From a checkpoint of a small transformer trained on Wikipedia: MLP 640 ReLU, vocabulary 512.
MLP neurons of a small language model. Each row is named by its layer, matrix (up: input weights) and neuron, and shows model dimensions 32-159. Each number is 128 + 24 x the weight over its row's rms, rounded and kept within 0 to 255. Numbers have three digits each.
After each neuron's rows, "fires on" lists the tokens most often at its 100 highest values on Wikipedia text that the model never trained on.

L5.up144:127138114114154115154178095138121117161117149110153140135087176095123132138149124093114139131127101100121162149108160090132128143076109135098075122128150111116141093141127182163196110092151175120154134145123130094121122102114126145168096071156128124117149110111120103182113120128138109145106145132130103157143136115095176124169144139110119130114121145136087090129114178154139092115121
fires on: "h", "t", "end", "w", "en"

L5.up293:137139150075151154126109155146102187146106155120128152106129123151171136103109116158139088175143163110107127131146106099088118126104102125137111098140133126153107140076135113135141122142123162152148153118110114126121116113103134106120068093150070111193150115182099135142126141103145172107117091139113140103139117169119101158135111112152121126094181149136126102107129102147165108171111
fires on: "\n\n"

L5.up408:123103126121194169116115105095139177108102115088105152121115113136118096145113113140124127141129132134149147147139120108123094123137189097149123126091122143166114120138110112155086111146139092135132123082135126103092128118094167137114163104140106159090164107133183097107080109183110144129117110103145114118125129092095181153104151171119135122157145092095115144101104135096145162127118
fires on: "he", "or", "e", "ou"

L5.up269:095159154133115111117122157142156096143095122135125118131136126120112079106124061128100152101153118150179154150116145172114108155120145156161087137128122119113173166112109142187093145143139163084141126132133139145075125144155131138134107112164107142083105122094136146134085143130109129088118114136122140125140109136103124137125169149101121133104177130132155092170100098116108170137092
fires on: "or", " n", "al", "ed", "er", "il"

L5.up630:114094125167139097121155131124126124140118063124137084128109157111097107141106108168163135150111118157137105122131115157123137152149124085106141126141104100107128102188121192102142121173128136162127113145189131157108173143122056130167084123116116107135109119137136132149142120132132132130132150101116123145111083122145152155120130133144088122123109149129137130139100145164120150122124
fires on: "ers", "er", "re", "es", "n", "ce"

L5.up557:129098128151116153076132163130135140134103119147115163160110101104149125113131084113157205089118135152098128112142128100156134077141119159135154116078154123105138100137114141099119130189127131121101100143150133101164096092131165102136126153141147139139173134151120121144141139082133111123139138143102128106135145112105092125126126107162112141135161080123134117100142141096129143149115
fires on: "b", "or", "v", "ber", "if", "ar"

L5.up123:097159122151116097151147107133122144160142114150132096116137148125119140132118109105120149152115175152129113099105143149108048160123160123125090115151091152148127145161101088131112105099127083109127072136127134096101168098120079151129087102156078115123146145168114148132139119162152144152075127109121117144116146116151173141147131147127162119100139129082139139123121123139137145150148
fires on: "as", "ec", "is", "re", "ut", "le"

L5.up78:179113153125166136164146134152089119111137149146139143146126133107137127146113123123134078123147136137124108112115115157143100136062144124146133124103120144115074151109074102116166165114116140148158126125138154185147118125114180124096119113167128133123109125166136176174102180183115104106131131114128149120097105104117154119161115131132116167089154081107085113106104140120125166124093
fires on: "\n\n", "th", " the"

L5.up105:142083126127137081170115107159140106104116142150163105192122133151129150131116137113122136142123133105113113137152123121154147121113100141091102193130120106139071144149142141109100152127068114152131129123099142161127104128151139130107122125135130156132141160111162130133089076123106128117104117130070152112105160117125131167148142178098130123125125073148107112169169122127123158135117
fires on: "ch", " pl", "p", "ro", "c", "l"

L5.up466:121136129180138100161183142110143141159099096157136137127131154061140105112123123135125097130176126096120131135119094149111130087162116165115096137137123113113127148145128154096129120119118097141071100100134151084132125142141110124138136115115150166137162130146142082132149146104124096152098119121098176154111118133129143123153159111132101127111101129117108154156139115124144148111071
fires on: "n", "v", "en", "er", "e"

L5.up625:153143147139132124105125184142133095141134093098100124095122107116127157115139098122144156144125137115135105181165170140140144145128145150117127060177154099108139129115140140123101090169106128140154137149136117146103095123141144113100082117152121100077106123134115144069152116141117143090126169144108138141099103136155129085155133139124126111149121084107106126088173135134134152102121
fires on: "s", "es", ","

L5.up530:169174100138109116106137130187124129163106121127135149080164135172138164112169143113130145124083175120114166099120114142095139117155125122108140093102158149133168164142132132148133097149127108123127118165158077115125133109145088132111091130158142126104131119093148090159136148148134104106094109104093134068137138134144134112156166107096129090115139115128103105102090116180121092119126
fires on: "id", "ay", "ust", "ed", "ud", "ill"

L5.up131:121119118130093136098107112165141121101143127144138135161100129127095122132153111110146151124174156079111110102145131104151100152123159149157157095111141167113105126090128123134108120112118126110168107122162114145147135145108110149159161133096144115084130140159160125104139160171120122139062087177112147144167137098134130112073121124134125136115122146145110098143168160109131119079130
fires on: " d", "and", "D", "ad", " D"

L5.up260:132132165119153120162174148122118142129164114138143103103094123128099128123146119134117146159130095126121147113100133128136065097123109157128086160133127144115141079145142137112115108136138113090106122133155163145163147144108089139163129122146091155113089118091103102158186114159150105104105155167107122079104107151133135123111160088128142121115147175118165129095109104113186158133165
fires on: "i", "en", "re", "er", "ow", "on"

L5.up350:141114108139123100128147166144165099127105113141113147143165096086164101115178170136119146161149134108126154141192107091134152150186103092102119141135139123101147118095148125152095145130120112101150137134120095125082128123129107111106118085126144146121105108161093124144131094166140128114148092093134133126071124118159083171097149129097128126131123148108170146099154127114138072119105
fires on: "in", "le", "ec", "oun", "f"

L5.up242:122137118146158107145192130081110180119119130104131129123154162128137153118107133112162115168132161124135130135133097106122139111113146102124085083122116123160082172092144129137143125100181112127163094101106145110086148158132134131099100136124139146096122164142137112106116093188112150155138092144133094166109089119155127125187125117128131169102123098123128155158158157130129161158104
fires on: "\n\n", "is", "ec", "s", "pp"

L5.up222:135102142187114129065104114170126122147104170114086086122146107158115152056115133095094178141112145140127123104140114124124131165136143059116144117109142138158157141075108141167155115141132122140128105106135128105130089115108155114150124113146099158095147096125147135150135112104096128106145142133132094124131164103128133144158132135093095098115191158165156110118119153126091100117154
fires on: "al", "on", ".", "en"

L5.up516:085077163095101111138090121128161121119135123111107127114169159106127115117151136133105124107128110132115121153134107143131083147135102092155140143076140066111149161100118118142122096103104157148130145135113134149119184137134136172115126137108108122151159128132144168161126171161168123123176120157103152174082113125132136139112160167096163171117110155138125136106125148122146066107112
fires on: "on", "il", "in", " a", "h", "a"

L5.up605:115107136131142117131116099098095127151119122135153098124155131107138128105109157127143118130084102132128137117148150117113115103136139117184143116151129156112142172165153120147104108159095152112129175147159126138145146120146155122114113154101104094118095101116170122155109103121164117131117119133110151155127154094107162142172149081125091144163105166111078136107122126163138125121127
fires on: "at", "y", "ot", "ic", "iv"

L5.up463:131125129088156133132162125103085161138107184133085117134130107148132115141137163096106101159095124156142119127111144125138093146118091129120090135127132132112078125098133168149157112139185174107175085135115133104140151096092127160131108101110134141108123118103136110104153155146128118141102163132173150170127158142160147177094126126113083147166155121138168139140107125152140156119099
fires on: "h", "est", "t", "e", "ed", "p"

L5.up584:118154096129113099096161125131162116182116134177113138160142141110112103107087171125164141129156150136140096106169127072144114166098169096135127129110114140158118087120112120155156122134166119113145111126124096130147155113140081120115172128172111126142143119121137104105131181119152156177117140117141138119119133131117165102098082146126120119115167168122108101148136142128176091093087
fires on: "d", " h", " d", " s", " ", " D"

L5.up456:144120112102141135140146124148155126132144174129067123159155072145151126131094086140113154105129113133136140151127141114110132096118109132116149111162090172167164146134118110141084144081150112159087079093151109099133105109117138127089144110157132145101126116139137115135160123131167135115112128167106117158172127131128142118127092146153129112108127090183143126113031134130134116108136
fires on: "ber", "or", "ou", "b", "on"

L5.up458:129123119121121109156131145139138177148138100120122121120175139093128175108167125109148112116134091119096094142145174165119120109154107107152165063108123110126113121154154145164149071158144138070125099100135140131115091184125139099148115118141098126089163111183114137124142121185087128124134131104127137129143127130094156121116107115156133147127089165129150129127117133121128088166125
fires on: "n", "f", "ar", "re", "g", "an"

L5.up42:155131146142093110128156167125128161134086118138133103108145088136108132122130134118165105124123144109129122112137122131128118129096133117160151088160107149111076146133181102146141088103124103131093147136116136162126083138121116136133102123151083113120149127154134169167168112144078196139116120150140121164117114141143133151123173165109095152115113096094124141092123129121171085134133
fires on: "re", "as", "o", "\n\n", "ro", "e"

L5.up213:106122144114103063137126128169116080133138111130144107138169183134146162139138152089153122089097128084144129103093117119104109129115153141116143130089114141133131184110132140152146157107149167096143164102120125119174131146134115086129105128151129082172166150133141121115123116125120112108078119139132135149111164084110116152121161127120160139118140145160142130138180123134083121128106
fires on: "p", "l", "ce", "ent", "m"

L5.up77:106097150109142134150131151119090162110148129100117175130108147129134171165123167133130150160091135158103141140156113116154106110136127153089142089143161136136107101087171102146120093079082118135136158178137108129145166102128104149105127110135146097149132103120125096111134155123120094154141113102146142099113143126145109111153173144091108087125150094093140114144108124151101185096128
fires on: "p", "ust", "id", " J", "it"

L5.up636:112156100150110157135108143162128123152141202073109128125140136160122116091164110144093195152134140147130129142119122144094105138091138108169121157136111099111138105170135150171116139108150119190101150106097090125150119161136102120120103122136099100091087122124127154120138119112128142133134171114138103153114083150116105106154119126141117137128157092142110152114084129095121095124112
fires on: "on", "n", "en"

L5.up514:149090137122100129124128198132087132121147123125140097138147131131111112129112114120113166128097159205155160068138134150081121156148104107119115091154157128122173135105138112075119123180124118122088160131111130155147134108153121158123142133129113163109134084123132130124137115092120109125119113115124113168128136122164117127173090123117131120125143116112115147158158129157147098090143
fires on: "s", "il", "at", "c", "iv", "e"

L5.up540:110155093069170103102125118138099136145120064147101123115135077113109185125101130136123116110152110120143137093145147131119105109155113126165096119113124113117134127125081158121146116136155145104154139176132141144119133171123170163127153155161136109128125176096093126146156121166130087127125141189112139154173087159133117131133139107126138135116097153094120097081126121120110083086095
fires on: " l", "ow", "art", "ian", " wh", "w"

L5.up363:136142109115111138127132169137127095156112147141104142120131130139157126125135141129157114147131144135161152050146123140150132089126131152117137152144072105118129141164104150081096122129130157144117135116100117151141169138080114113090124129137142138118108111116191080148129103137104113084159152137137100160128094125146144133172156129125072133131123162119138093098123120134123160075116
fires on: "c", "===", "ud", "ed", "d", " v"

L5.up579:133126083143095127151155105118146135114147123090132091157121119138114156128134109092161177125103138108096151167116144105142130126066122124129127150134127121136107128169134130151154159123102132161142161152135113096140149133099098097140132083173112102134156117166140161139119114122080114203153108172105109120122143117106151126100107155110136130111165109103107145091123132169156146132150
fires on: "r", "d", "st"

L5.up179:113076124124172134146150147150149150125144159106066142106133167061115109136134128127136143111156153093113107173120168119158121082105148120099130136136127107152118090164089105130126120159145140128099094108145123167175131133157095153136110116090110110119121124143188149141105165123108114083150172163066084159149135141163142132137157137095139123129121107105104115086128105130145144137130
fires on: "es", "as", "s", "i", "g", "is"

L5.up372:115096139091098107103127155111150102144107121166114132115161113116132129064114114133093164104138130190141163098116156135118165179133084155192147138091140131098136120129149113084096158156124149111130176112128086159163181135124174102100142151118121158129157145114146099137146127105140119120121129131157142119097126152117075177136152132138160144090148093122168109111094127102122111145107
fires on: "in", "on", "or"

L5.up576:105139142159075130139098076126102125116130129120129179132136153136138120122133127115127105115134111127134139106115116159131175120160165107118147090118118194134102141123081144134156155128130159116156125126136154109129131169129134119135114159148162117118134074138109155146151154124113128147090144067177129117124108113107117157184069135149157138108054122117146161143107139131152129118107
fires on: ",", "re", "n", "ich", " that", " h"

L5.up31:109176116122129121094108201119121141138062143112142136107146106145123155158107100141131181144127141142145147115157121129138155159122154101124124118121137113121135121134094144121089131159108116169097151168123147131177158119108141101149112126129134116123106140154141131128195126109114154112077169119129108163124106114139099119158147116137087114101136075140145082122119165151106140114121
fires on: "ed", ",", "d", "id", "c", "ly"

L5.up107:150113082125129103133140134126168141114106107144144174169126166153107072168093104120128158128130162116112118141127123152124125114101117123111140129129096142132129132112136140104137144169097128134082143178123146154112104130147132126127119108151142133104160111121100110149119114124105145125113178107145085114119098134128181160100128128099070168089113132116079143104171125127122099130092
fires on: "em", "or", "ou", "s", "le", "om"

L5.up366:123145105143121110149146108076118127155107126144133124172153136130165102146089116135156129106184130143131114145164141158135150113140146091184172164134146123127167108146127136075137114126165121082106156157153140126129087065109089156132120141175111111125144134121145144121146150110094128154112122090146171119172144147144126124112114121107108132097100143126129141115122127068116101126130
fires on: "ing", "or", "ed", "om", "ic", "al"

L5.up228:124105105158123130066142126116154128137115098158130117120120130111099096142154129076148151104111122099147150146106137099192135110106114099130129146095120124147159082120174138137145137128117134149166107132124116076113145128136105123148119129160113156155127108129150145180118114136122160148111120088144113128084184128130112132185137153119128160139121087126123080136074082141136129123109
fires on: "v", "or", "w", "en", "ran"